Weights of a small transformer language model.
Size: 10 layers, width 576, 9 heads of 64 (3 for keys and values), MLP 2304 SwiGLU, vocabulary 32768, 86.4M parameters.
MLP neurons of a small language model. Each row is named by its layer, matrix (gate and up: input weights) and neuron, and shows model dimensions 384-447. Each number is 128 + 24 x the weight over its row's rms, rounded and kept within 0 to 255. A neuron's up and down rows have the sign that makes its largest values positive.
After each neuron's rows, "fires on" lists the tokens most often at its 100 highest values on Wikipedia text that the model never trained on; "fires after" lists the tokens most often just before its 100 highest values on Wikipedia text that the model never trained on. A number after a token or word is its count.

L5.gate393 [148  98  83  88 131  82 124 110 118  71 128 183 136 124 153 124 141 149 145 126  86  82 164 162 134 125 169 103 146 130 179 131 136 167  82 154 116 141 110 126 121 162 101 108  89 144 121 115 115 110 111 169 100  98 148 107 117 111 190 125 149 137 121 118]
L5.up393 [118 111 125 171 114 105 161  84 160 126 141 116 137  94 119 112 109 142 168 124 132 109 120 176 136 153 137 106 121 105 142 129  87 122 172 116 152  91 116 165 147 156 137 124 123 115 145 137 129 110  92 132 150 146 142 113 109  98  90 160 158 130 122 139]
fires on: " station" 14, " place" 12, " site" 9, " home" 6, " ground" 5, " village" 4
fires after: " the" 43, " The" 20, "The" 18

L5.gate1602 [123 114 107 123 147 105 115 113 151 115 121 104 157 116 134 141 131 106 147  92 125  94 123 156 122 153 155 104 108 105 103  93 128  97 101 104  83 105 117 134 101 127 112  99 128 111 133 103 137 153 120 114 136 147 126 185 128 121 155 155 142 116 149 151]
L5.up1602 [120 132 139 116 115 103 151 135  81 110 131 132  97 142 103 117 118 115 101 130 158 134 106  86 118 140 117 108 129 159 117 154 108 144 106  89 128 114 103 168 112  92 123 106 117  89 141 146 135 123 163 141 119 101 112 150 149 160 104 162 132 123  89 112]
fires on: " " 47, " Don" 6, " Ald" 5
fires after: " |" 22, " the" 19, ";" 11, " (" 6, "," 5, " of" 4

L4.gate1376 [133 122 151 116 101 129 133 108 121 131 141 138 173 104 133 143 108 103 135 133 135 140 120 148 120 133 134 156 130 162 124 150 124 130 138 110  86 114 105  93 141 171  83 168 117 148 125 126 117 174 134 134 186 144  92 119 117 128 125  83 140 140 155 104]
L4.up1376 [113 112 129 126 119  95 142 121 134  73 141  97  53 133 117 147 110  91 154 155 160  82 146 150 129 122 111 147 122 136 133 151 116 156 104  70 116 110 109 163 161 121 120 178 107 134 143 115 117 190 162 175 112 121 129 154 151 128  95 125 133 136 133 121]
fires on: "18" 59, "19" 19, "17" 12, "20" 9
fires after: " " 96

L4.gate1711 [125 148 104 144 102 110 103 106 137 127 100 128 127 143 133 124  76 115 145 118 141 110 121 137 111 121 134 156 131 103 157 137 126 116 134 126  81 127 102 120 121  99 158 131 129 145 101  94 112 129 110 122 131 156 123 154 115 183 149 138 134 175 110 129]
L4.up1711 [114  95 156 139  98 132 118 145 137 147 152 140 123 132  92 114  77 134 107 129 120 118  74 134 160 184 161 114 165 125 175 153 121 115  94  78 126 129 147 118 120 127 103 121 105 153 132 134 142 143 146 155  98 123 156 138 152 168 164 166 120 156 112  89]
fires on: "19" 86
fires after: " " 59, " (" 14, "–" 13

L4.gate1291 [115 155 105 120 161 130 109 128 113  81 149  92 125 135 124 168 171 108 125 107  94 100 147 135 123 123  77 128 105 111 141 124 161 100  84 154 126 153 117 140 139 125 123 107 116  99 134  68 146 136 115 123 121 113 122 150 167 176 120 144 122 165 107 122]
L4.up1291 [167 134 100 113 159 112 169 124 124 111 175 119 110 127 136 164 148 116 117 113 136  89 146 142 162 125 150 127  91  88 102 109 131 160 137 154 115 123 141 106 164 139 157 114  85 158 114 126 116 120 118 149 164 117 107 121 132 109 121 152 146 175  89  78]
fires on: "-" 73, " of" 14, ".\n\n" 5
fires after: "\n" 56, ")\n" 14

L4.gate83 [147 136 169 155 103 138 134 113 108  84 127 168 145 115 121 122 137 159 137  98  94 163 103 141  89  95 117 122 108 142 153 169 128 148 160 173 111 131 143 120  99 131  75 109 106 124  89 114 135 154  76  87  96 142  99 122 142 152 120 136 147 104 103 148]
L4.up83 [149 156 154  98 108 125 161 181 114 133 136 145 112 125 138 130 112 126 159 105 139 161 159 133 162 126  78 120 137 165 104 121 127 146  99 166 148 132 150 120 156 133 119 121  85 173 143 123 113 111 141 124 131 134 131 121 142 124 109 119 120 146 165 127]
fires on: "-" 37, ":" 14, " His" 8, " addition" 6, "'s" 6
fires after: "\n" 28, "." 14, ".\n\n" 8, ")\n" 5, " In" 5, " Died" 4

L5.gate1353 [108 124 116 153  96 111 140 110 136 117 135 161 145 120 101  89 139  96 128 130 147 105 142 159  91 134  66  94 149 120 121 111 133 145  95 149 143 125 147 126 126  93  88 109 105 149 103 135 128  87 157 136 132 143 156 140 109 110 150 117 154 142 132 143]
L5.up1353 [ 87  98  98 111 154 107 147 144  77 108 157 142 175 136 110 138 151  85 137 124 157  97 121 117 118 147 137 102 111 110 116 101 109 127 119 116  98  84 177 148 100 136 163 106 160 120 108 108 162 163 140 115  96  94 166 139 162 101  76 137 122  86 163 143]
fires on: " She" 29, " He" 16, "11" 12, " she" 10, " " 4
fires after: "." 54, " " 22, "," 13

L5.gate113 [148 142 120 172 123  57 130 123 137 145 139 137 116  83 178 114 118 130 148 158 135  92 146 106 109 139 116 111 129  99 160 108 107 149 131 140 176  95 141 110 196 124 125  93 107 167 124 111 110 108 137 141  82 165 120 140 144 104 118  94 135 135 115 125]
L5.up113 [120 117 126 163 143 129  91  99 162 124 112 157  92 147 132 119 109 124 126 126  94 101 148 108 169 153 123 154 141  88 129 111 158 121 120 158 164 132 122 147 131 151  70 119 128  96 172  81 121 131 145 157  95 133 122 170 126  88 160 108 150 127  74 122]
fires on: " –" 30, " -" 13, ".S" 10, " —" 7, "–" 4, " |" 4
fires after: " |" 45, " U" 9, " D" 6, " +" 6, ":" 5, " T" 4

L5.gate1321 [126 157  98 119 148 139 100 145 170 132 117 142 147 116 125 113 117 141 151 134 122 164 102 138 144  76 104 153 103 127 142 116 134 118 162  78 111 149 120 113 126 148 114 129 111 113 103  76 142 113 105 132 122 170 136 148 135 147 128  91 117 107 103 105]
L5.up1321 [138 127 141  85 169  87 120 139  99 124 159 141 162 153 144 115 141  96 168 146 153 142 152 123 111 159 119 129 116  93 129 122 146 110 112  95 130 124 121 112 182 146 107 148 112 127 159 152 157 123 116 156 180 157 117 112  96 153  93 130 130  77 122 115]
fires on: "00" 27, " |" 17, "60" 12, "70" 10, "90" 9, "10" 5
fires after: "," 34, "." 17, " " 15

L4.gate952 [136 186 148 104 158 135 167  89 133 100 105 153 104  91 104 175 132 119  98 147 178 132 140 116 141 109 108 119 136 109 150 156 161 161 144 109 114 143  71 135 136 119 119 144 113 121 154 129 136 135 113 181 142 131  89 139 141 152 105  89 132 138 147 135]
L4.up952 [153 163 106 145 125 141 117 111 141 127 148 130 122 166 154 135 130 118 163 158 145 133 157 120 136 131  98  79 112 111 117 128  77 138 155  96 113 124 108 117 137  98 141 181 173 147 164 102 173 149 148  97 168 142 143 154 138 128 142 120 104 131 131 118]
fires on: "==" 63, "." 13, "|" 4
fires after: ".\n\n" 59, " " 7, "." 4

L5.gate1515 [140 108  97 140 144 117 158 150 127 163 171 177 123  93 155 132 156 107 179 136 115 102 108 137 156 136 115 159 115 144 112 156 116 109 169 154 135  76 162 126 194 155 149 123 127 126 108 119 149 139 121 162 118 156 146 105 155 159 153 147 137 143  91 113]
L5.up1515 [134 137 124 106 123  90 114 124 121 146 145 178 168 119 122  98  98  86 121 127  87  81 140 143 119 106 104 112 157 119 160 179 111 112  92 133 139 115 120 130 161 162 127 104 103 126 124 161 149 158 124 148 122 126 136 132 174  90 136  96 162 142 165 147]
fires on: " |" 57
fires after: " |" 22, " —" 18, " –" 9, " the" 6, ":" 6, " and" 5

L5.gate2125 [171 117 122 126 120 132 155 128 110 141 145 111 165 118 152 135 175 145 150 113 102  99 124 156 117 112 140  93 111  97  95  98 160 106 138 113 101  99 148 151  86 171 169 145  90 130 103 162 119 138 123 129 137 139 156 111 138 106 149 154 114  93 155 147]
L5.up2125 [129 122 130 147  96 123 128 140  92 145 134 138 153  91  95 186 127 177  79 140  94  95 159 124 137 154  98 130 129  93 151 117 166  90 131 160 127 145 104 151 156 147  95 138 126 116 102 118  85 101 153 116 132 170 137 165 132 135 106  88 131  83 107 131]
fires on: "-" 58, "." 26, " \"" 6
fires after: ")\n" 31, "\n" 18, "6" 6, ".\n" 5, "-" 5, ").\n" 4

L5.gate127 [139 113 169 151 136 105 117 170 110 125 150 119 125  87 113 140 126  92 153 142 110 142  83 109 123 116 141 152 105 134 130 113 140 141 112 145 114 125 173 137 163 121 130 161 128 118  90 131 101 170 135  93 141 172 117 129 156 105 137 122 183 131 151 123]
L5.up127 [139 134 112 115 160 126 103 100 143 111  95 114 146 161 108 156 152 140 143 156 130 131 105 175 160 144  98 168 102 140 112 129 131 108 103 155 116 172 118 148 127 133 133 105  92  77 137 137  97  99  88 123 118 100 128 163 111 124 149 118 143 135  83 147]
fires on: " " 46, "0" 18, " |" 5
fires after: " |" 46, " " 26, " a" 7

L5.gate370 [147  94 140 143 103 111 168 111 104 108 125 142 139 122 138 147 120 151  84 141 141 123 151 144  91 162 121 137 152 172 142 118 106 140 121 164 127 105 131 102 121 136 100 111 103 148  83 136 141 115 104 104 129 163 140 101 114 128 154 113 171 120 154 155]
L5.up370 [139 153 115 108 113  97 129 100 105 131 153 143 126 114  94 103 116  84 132 124 130 158 138 168 120 121 155 134 109 161 123 142 161 149 125 154 113 121 116 111  90 102 120 118 144 123  59  74 133 119 140  83 110 125  80 141 102 135 117 132 116 165 139 117]
fires on: " After" 12, "Career" 9, "After" 9, " there" 8, " Upon" 7, "'s" 6
fires after: "." 17, ".\n\n" 10, " and" 10, "==" 8, " \"" 6, " Once" 5

L5.gate262 [128 139 166 154 153  85 117 162 131 100 138  88 161 137 154 105  92 134 135 113 155 100 140 143 119 103 142 123 153  97 162 158 139 145 181 141 116 154 156 117 101 134 129  84 113 126  94 108 145 113 112 151 131 150 112 143 150 125 165  98 168 153 127 136]
L5.up262 [132  80 116 131 152 100 127 124 110 113 131 126 127 126 115 138 107 163 152 110 126 112  98 133 102 152 109 176 121 114 136 156 110 129 108 120 156  85 120 101  98 130 125 107 114 114 161 150 124 164  61 147 105 136 106 140  91  95 102 113 115 123 143 127]
fires on: " It" 56, " This" 18, "It" 10, " this" 9, "This" 5
fires after: "." 58, " \"" 9, "," 6

L5.gate1410 [132  87 142 140 121 118  69 134 173 107 135 117 140 151 124 126 139 112 126 119  99  99 128 134 126  98 128 130 155  78 143 162 126  95 122 148 110 150 130 159 103 160 161 108 128 106 114 164 149 140 140 122 136  81 163 128 131 121 111 133 179 149 116 146]
L5.up1410 [171  86 128 146 103 131 140 156 154 109 107 116 107 113  95 179 153 111 171 138 122  96 140  91 126  88 107 115 132 105 116 117 127  98 136 103 129 116 103 146 131 126 108  94  96 137 100 119 122 108  93 100 142 134 178  63  89 115 104 148 158 129 182 152]
fires on: "," 56, ":" 34
fires after: "2" 14, "3" 11, "5" 11, "4" 10, "8" 10

L5.gate404 [131 146 106 142  72 139 111 100 102 106 143 169 154  87 108 141 137 127 127 145 123 179 149 147 126  82 121 103 169 119 136  97 118 147 135  89 114 110 118 151 128 161 139 135 159 141  93 124 119 148 106 136 101 140 140 104 146 128 152 146 105 145 133 125]
L5.up404 [132 102 104 123 120 105 142 144 141  94 176 127 116 107 108  81  82 161 132  95 116 113 141  87 143 139 123 126 112 108 139  80 153 135 171  95 112  99 145 125 133 122 128 145  86 102  97 176 114 109  98 137  88  98 160 137 112  90 111 135 136  91 149 108]
fires on: "He" 13, "-" 11, " station" 10, "born" 9, " series" 7, " He" 7
fires after: "." 19, "The" 17, ".\n\n" 15, " (" 9, " The" 8, " the" 4

L4.gate375 [ 94 117 162 171 154 121 109 144 107 131 130 146 168 142 115 118 140 178 129 105 110 128 112 175  93  92 121 136 126 148 119 107 102 115 133 172 153 149 207 129 135 159 141 163 135 105 113 138 106 100 101 137 114  93 128 110  96 109 121  79 132  91 134 129]
L4.up375 [135 152  83 139 186 115 129 105 150 153 134 172  99  97 158 161 160 119 135 119 138 104  88 129 132 151 159 153  96 124 141 106 163 146 140 165 153 147 128 102 169 150 128  86 135 158  93 153 127 149 144 140 100 135 105 109 140 124 117 148 162 111 127  95]
fires on: "18" 30, "17" 26, "16" 11, "21" 5
fires after: " " 74, " *" 5, "," 5, "." 4

L4.gate976 [123 125 132 164 119  83 128 167 158 112 154 129 142 147 108 117 121 147 161 138 107 129 141 150  83 112 135 121 119 141 176 133  72 128 121 132 102 150 116 146 169 128 118 133 126 127 122 157 111 133 123 149 138 134 110  98  87 120 158 167 133 139 130  92]
L4.up976 [105 119  73 125  87 104 117  97 156  87 105 157 130 165  92 169 141 142 164 162 126 130 115 134 133 133 125 130 120 122 141 109 151 133 124 107 109 115  99 152 143  99 144 168 110 118 155 138 130 119 127 164 122 108 118 101 121 147 116 111 123 137 106  96]
fires on: "18" 40, "17" 17, "19" 16, "13" 11, "15" 5, "16" 4
fires after: " " 99

L5.gate18 [155 145 119 164  99 137 129 149 101 128 153 152 129 104  88 114 122 118  85 103 111 150 122 143  93 163  81 138  83 126 136 147 134 171 154 136 116 150 102 133 133  89 145 122 144 135 135 125 166 162 130 145  99 146 127  90 173 114 172 176 135 130 102 168]
L5.up18 [122 128 117 140 160 147 151  93 106 123 161 138 121 125 147 145  75 126 134 122 134 115 125 166 178 145 159 144 133  83 144 140  96  95 159 134 104 133 125 161 155 136 123 132 180 147 117 104 107 131 108 119 109 139 159  86 162 133 128 109 111 111 104 127]
fires on: "0" 64, "2" 15, " |" 14, "3" 7
fires after: " " 98

L5.gate411 [160 156 168 126 109 118 122 111 156 110  92 169 123  93 153 108 136 139 139  86 139 142 110 125 136 118 111 143 144  81 126 164 177 129  99 143 109  93 102  98 115 123 103 144 128 109 100  98 145 145 113 134 150 104 115 100 116 143 111 167 140 159 145 110]
L5.up411 [118 109 131 121 126 156 133 172 118  90 136 133 136 123 179 105 151 118 104 132 131 123 172 159  87 103 108 109 103  86 166 115 108 160 140 115 162 124 172 132 167 145 153 136 121 143 178 167 105 183  90  99  71  97 118 141 136 142 133 158  99 100 111 105]
fires on: " of" 49, " All" 5, " Although" 5, "Other" 4, "Although" 4
fires after: "." 26, " one" 11, ".\n\n" 8, "==" 5, " number" 5

L4.gate1695 [134 151 118  99 103 152 125 145 101 144 153 126 138 118 134 110 117 104 106 123 155 132 129 113 165 119 108 134 149 119 118  67 146 169 113 146 129 169 132  86 106 115  87  96 145  90 119 118 117 158  65 140 137 123 117 124 152  86 102 164  80 122 111 145]
L4.up1695 [178 158 109  92 109 136 160  77 123 165 157  97 149 140 186 125  84 115 155 161 125 102  90 158 200 108 126 142 109 113 155  94 105 189 178 148 119 161 114 110 151 164 108 123 118 122 137 102 116 107 125 116 157 132 130 128 172 128 126 142 101 108 141 135]
fires on: "born" 35, "On" 20, " On" 13, " born" 8, "Born" 4
fires after: " (" 36, "." 14, ".\n\n" 12, " was" 6

L4.gate610 [105 123 137 140 160 129 104 166 128 116 131 177 105 143 138 113  92 148 138 125 171 131 103 120 151 129 156 138 107 127 157 133  91  93 126 118 133  95 110  92 121 123 116 102 115 138 126 129 116 190 110 148 152 134 146 106  96 147 126  76 109 141  96  70]
L4.up610 [ 98 147  97 126 173 124 117 146 156 130 135 177 181 178 124 130 126 129 135 156 164 121 137 124 102 111 141 162 105 173 126 179  76 100 135 102 109 113 143 147 165 151  91 129 112 132 152 147 145 149 144 117 151 141 136  89 101 134  86  96  98 127 146  92]
fires on: "15" 25, "16" 10, "10" 8, "27" 6, "17" 6
fires after: " " 26, "19" 17, "20" 12, " of" 5, "x" 5

L4.gate1487 [115  98  96 151 142 109 136 108 119 104 157 125 102 127  67 164 167 169 137 111 152 123 142 107 107 131 123 132 131 111 150 118  95 118 159 172 145 158 176 136 109 113 164 136 137 138 143 126 120 122 133 119  96 127 100 117 144  95 158 119 134 148 122 135]
L4.up1487 [171 112 123 126 137 137 156 153 136 123  87 106 149 147 124 121 138  95 166 146 127 144 110 113 168 132 131 175 111 125 154 150 136 103 154 134 163 101 137 121 178 128  91 118 136 132 105 103 177 132 107 135 138 141 153 157 159 140 123 115 134 108 127 119]
fires on: "17" 20, " there" 18, "16" 17, "12" 15, "18" 7, "22" 6
fires after: " " 66, "," 8, "." 4, ":" 4

L5.gate1446 [156 106 115 163 115 123 164 129 125 103 135 139 163  96 122 129 115 122 144 126 158 101 153 133 141 146 146 172 143 102 131 169 134 121 136 112 167 112 142 164 122 132 107 135 154 153 142 123 144 123 111 140 164 117 125 158 122  85 126  96 120 139 160 175]
L5.up1446 [135  92  95 142 142  84 152 132 110 177  89 127 136 167  67 118 139 143 146  91 117  80 115 112 108 146  91 155 122 102 153 138 130 148 128 117 151 146 111 183 128 116 121 130  82 122 116 109  92 145 196 128 104 133 140  97 118 181 105 157 114 125 109 151]
fires on: " It" 18, " there" 17, " There" 13, "c" 8, " it" 7, " ground" 6
fires after: "." 28, " \"" 13, "," 10, " (" 8, ";" 6, " the" 6

L4.gate333 [134 111 132 145 159 124 145 121  79 162 117 138 142 105 130 149 104 110 134  74 128 116 151 133 105 136 101  79  81 157 117 125 130  83  87 124 149 102 154 119 126 147 152 123 115  98 115 128 151 119 139 141 151 161  91 147 107 107 150 127 178 147 127  65]
L4.up333 [130 138 156 163 133  94 116 150 114 149 159  98  99 113 136 146 148  70 161 124 174 129 128 117 100 157 130 105  93 132  96 134 104 136 119 163  79 149 130 148  94 141 163 113 137 156  98 115 140  67 116 146 119  81 123 124 164  80 173 159 143  98 123 114]
fires on: "-" 57, ":" 23, " from" 10, "." 4
fires after: "\n" 42, ")\n" 10

L5.gate2219 [ 95 115 111 125 134 149 118 127  78 137 163 155 117 139 123  96 110 111 121 160 157 105 127 125 158 129 108 112  96 160 130 143  98 144  94 131 149 134 152 171 150 187 117 176 122  90 119 139 180 102  93 116  94 120 112 169 134 107 142 128 165 112 111 108]
L5.up2219 [114 112 122 127 112 133  92 110 160 141 130 116  85 124 113 128 135  92 126  97 102 132 123 140 125 130 116 139  87 162  98 139 116 130 168 146 126  88 125 129 151 131 147 148 137 116  97 173 174 144 160 109 153 143 135 117 131 114 108  98 110 148 139 143]
fires on: "1" 41, " " 40, " |" 15
fires after: " " 34, "," 23, "–" 7

L4.gate1841 [124 110 119 145 163 144 130 124  89 108 128 131 118 144 122 103 156 136 101 118 105  99  98  81 118 175 143 107 164 111 161 171 125 109 114 101 152 147 125 132 125 144 181 124 160 121 120 132 128 152 145 150 157 129 112 103 132 160 113 161 137 114 137  84]
L4.up1841 [130 166  95 123 124 118 146 139  95 125 143 118 136 147 140 128 108  96 102  97 112 129 111  94 150 161  95 124  77  97 148 127 131 127 137 141 124 119 167 100 122 112 170 108 148 140 142 145 133 144 141 126 139 161 119 116 178 151 127 124 144 153 125 143]
fires on: "-" 61, " |\n\n" 13, " of" 9
fires after: "\n" 42, ")\n" 12

L4.gate1242 [154 126 152 178 144 109 117 108 116 117 143 135 117  99 161 134  91  96 134  88 104 116 115 194 107 148 122 109 144 162 168 116 140 165 103 161 144 144 157 140 131 117 137 122 116 130 123 163  66 148 122  92 171 134 141 107 115 124 136 160 153 137 147 131]
L4.up1242 [136 127 151 131 112 110 136 171  96 154 127 129 146 101 171 107  76 129  86 129 152 116 164 165 168  54 128 134 125 150 140 128 139 158  83 169 137 130 124 114 106 157 169 117 107 122 158 121 128 108 137 111 102 157 106 142 136 129 128 173 150 154 162 163]
fires on: " After" 14, "After" 12, " As" 9, " Although" 6, " When" 6, "Although" 6
fires after: "." 37, ".\n\n" 17

L5.gate264 [131 157 108 166 157 144 137  96 124 160 160  87 103 102 158 142  86 171 141 132 122  77 151 116 140 131  70 183 105 124 116  91 117  95 133 164 124 125 101 117 155 118 137 145 131 127  88 120  86  97 100 167 135 124 110 114 141 139 109  98 125 115 114 170]
L5.up264 [110 175 122 134 100 174 113 146 149 157 128 114 143 143 127 141 178 144 137 138 130 116 127 112  90 133 152 115  85 145 146 136  81 138 145  83 159 109 122 130 119 121 110 125  99 118 134 104 115 123 130 117 154 118  93 113 101 129 125 124 136 122 123 157]
fires on: " " 67, " |" 16, "2" 5
fires after: " |" 63, ")" 17

L4.gate1245 [116  78 138 141 106 106 128 136 119 105 186  98 139 119 160 127  72 140 108 144 172 117 147 152 121 112 115 113 150 170 125 130  98 115 120 148 108 133 106 137 132 162 108 129 147 122 103 148 103 100 124 122 142 168 111 104  95 109 126  96 171 160 108 143]
L4.up1245 [ 93 132 144 131 144 148 153 139 111 158 160 126 133  75  77  96 176  83  80 140 182 109 129 132 126  83  94 113 172 112 112 147 132 144 138 128 141 101 139 119 148 112 153 163 135 108 111  88 144 151 173 143  83 164 170 135 162 106  99 124 142 119  73 158]
fires on: " She" 46, " she" 12, "She" 7, " Donnelly" 6, "He" 6, " Gill" 4
fires after: "." 45, ".\n\n" 9, "," 6

L4.gate1750 [167 135 102 106 102 164 131  92 132  93 164  86 153 105 178  74 133 150 133 136 145 152 131 140 102  96 124  69 128 124 119 131 148 136 183 174 114 166 115 112 121 136 147 103  93 127  94 126 118 148 137 103  89 173 123 105 132 132 147 130 124 106 105 146]
L4.up1750 [119 153 155 135  83 134 111 110 140  79 149 106 138 112 134 142 134 147 105  87 145 133 115 161 116 169  93  72 151 181 108 136 119 143 165 146 124 144 133 110 121 124 132 139 146 142 147 105 127 104 132 111 136 155 152 120 127 132  99 112 169 120 182 139]
fires on: "-" 30, " |" 20, "98" 6, "79" 5, "61" 4
fires after: " " 31, "\n" 21, "," 10, "." 6, ")\n" 5

L4.gate748 [142 129 118 107 135 111 144 135 155 124 134 107  92 124 134 122 143 142 149 117 147 129 125 102 137 163 121  99 143 179  85  90 113 165 131 104 118  99 109 160 115 155 125 154 160  98 130  89 157 156  97 135 131 115 163 141 151 136 133 146 155 128  99 118]
L4.up748 [104 118 143 137 165 193 137 142 171 139 144  96 102 122 121 159 113 168 123 141 149 154  98 133 107 134 112 184  82 166  82 120 130 116 122 134 113 150 152 102 146 149 161 144 137 162 131 110 178  89 170 124 164  76 111 144 176 125 118 143 114 147 136 115]
fires on: " " 67, "16" 5, "17" 4, " Beijing" 4
fires after: " |" 59, ";" 8, " " 6, "," 5

L5.gate2099 [143 101 139 131 114 107 111 129 107 105 123 149  65 137 164 153 146 119  89 159  91 127 109 146 150 128 138 104 103 102 154 155  94 142 170 157 148 130 125 121 169 138 138 158 145  91 124 151 164 151 127 176 131 162 131 106 110 123 134 102 105  92 130 110]
L5.up2099 [150 131 127 127 162 151 119  87 111 155 133 112  98 191 124 126 140 152 129 129 114 111 143 123 108 117 130 116  99 127 145  98 116  66 158 126 112  81 155 123  96  71 164 112  97  84 102 100 125 109 163 107 141 114 147 118 124 153 126 121 129  97 147 167]
fires on: " as" 70, "19" 6
fires after: "," 51, " " 6

L5.gate182 [102  72 171 113 105 145 163 129 133 114 168 127 113  75  91  59 137 183  68 139 147 120  79 139 111 109 150 125 130 123 152 118 116 138 159 106 137 127 115 112 107 136 130  95 150 161 112 152 139 138 156 152 111 170 122 147  74 145 134 157  93 131 111 161]
L5.up182 [132 100 112  88 152 144 154 132 142 126 165 135 108 104  93 147 137 116 132 133 123 140 116  88 125 154 122 122 118 108 146 106  77 137 129 129 119 123 126 148 104 100  96 124 150  92 151 121 107 153 133 115 157 140 133 160 153 132 145 130  66 120 147 165]
fires on: " " 91, "di" 4
fires after: " November" 14, " April" 11, " May" 10, " August" 9, " March" 8, " December" 6

L5.gate858 [177 110  90 134  65  94  89 126 157  98 130 135 153  92 106 134 166 167 160 136 136 143 103 111 123 148 128 140 133 147 141 151 147 109 164 106 145 127 101 166 113 140 134 134 132 154 150 140 102 161 107  88 119 176 127 149 169  83 126 165 155 149  97 178]
L5.up858 [117 102 124 155 129 148 133  80 133 106 110 128 108 123 111 172 142 148 138 165 162 122 181 125 120 158 134 125  76 119 107 129 136  94 125 131 152 162 156 111 127 153 141 117 148 155  77 123  96  88 156 110 115  97 169 108 143 140 120 120 162 142 138 141]
fires on: " |" 55, ";" 24, "0" 10
fires after: "0" 37, " " 15, "1" 10, "2" 8, "4" 5

L4.gate895 [ 98 123 106 120 131 124 108  96 119  89 162 144 144 108 119 137  87 174 131 100 113 150 139 137 130 124 176 138 117 158 147 168 112 170 140 138  82 126 109 120  97 154 116 141  98 125 117 139 110 105 126 122 111 144 128 114 126 150 125 150 158 161 108 132]
L4.up895 [121 142 166 109 173 153 116 124 128 152 161 158 138 115 155 134 109 134 122 131 167 119 121 183 163 154 128 155 122 145 157  84 153 156 175 121 106 115 148 152 157 163  79 131  91 110 148 136 164 156 136 155  96  65 114 136  87  89 129 127 137 165 128 126]
fires on: ")" 26, "19" 24, "==" 17, "-" 4, "18" 4
fires after: " " 27, ".\n\n" 14, " (" 6, "–" 5

L4.gate1622 [154 159  88 139 135 163 121 119 142 109 124  97 150 150 122 115 154  97 149 149  95 159 143  93 101 132 130 107 122 128 138 138 124 143 120  78 163 121  89 104  95  87 167 113 116  85 148 118  96 127 124 108 136  86 140 109 126 137 128 157 143  87 122 105]
L4.up1622 [159 116 139 153 150 154 120 165 125 126 118 107 123 147 121 181  92 101  73 111 164  88  86 137 102  98 165  88 129 121 149 114 118 104 131 159  82 108 171 166 119 130 120 140 130 103  79 144 111 115 107 106 172 130 154 158 149 137 134 107 142 168 135 125]
fires on: "-" 57, "." 27, "=" 9
fires after: "\n" 50, ")\n" 8, " F" 7, "\n\n" 5, " D" 4

L4.gate2036 [145  79 115 146 116  98 108 121 141 138 135 132 172  91 124 157 143 100 129  99 130  91 118 139 132  89  67 112 134  81 140 124 109 119 137  95 107 127 125 120 116 108 135 117 160 138  94 126  96 126 168  93 145 118 114 123 110 160 171 101 134 137  90 144]
L4.up2036 [151  79 114 118 131  96 145 142 109 112 117 132 141 115 107 119 117 148 119 137 164  87 129 142 107 122 135 155 150 134 148 130 138  95 144 147 137 140 148 105 146 161 156 126 170 111 137 141 120 138 148  89 102 138 128 149 136 133 156 154 218  83 132 147]
fires on: "|" 27, " series" 22, " The" 15, " show" 9, " opera" 5, ":" 4
fires after: " |\n" 26, " the" 16, " television" 6, "The" 6, " The" 5

L5.gate1636 [116 130 125 149 174 154 155 134 139 146 110 123 121 140 111 105 134 140 118 109 121 107  97 142 138 116 133  89  94 103 155 103 129 173 112 138 108  82 116 108 139 112 137 175 145  99 139 150 130 130 159 158 109 143 118 110 157 137 189 115 149 123  88 134]
L5.up1636 [110 176 157 105 164 142 125 149 137 107 129  92  61 140 149 110 118 128 143 161 113  88 133 158 128 139 130 137 100 141 100 102 142 114 112 120 100  81 115 120 105 104 116 102 109  84 128 128 155 162 110  97 110 118 121 131 111 173 150 129 151 117 124 120]
fires on: " " 62, " took" 4
fires after: " in" 23, "," 19, "\n" 16, " " 11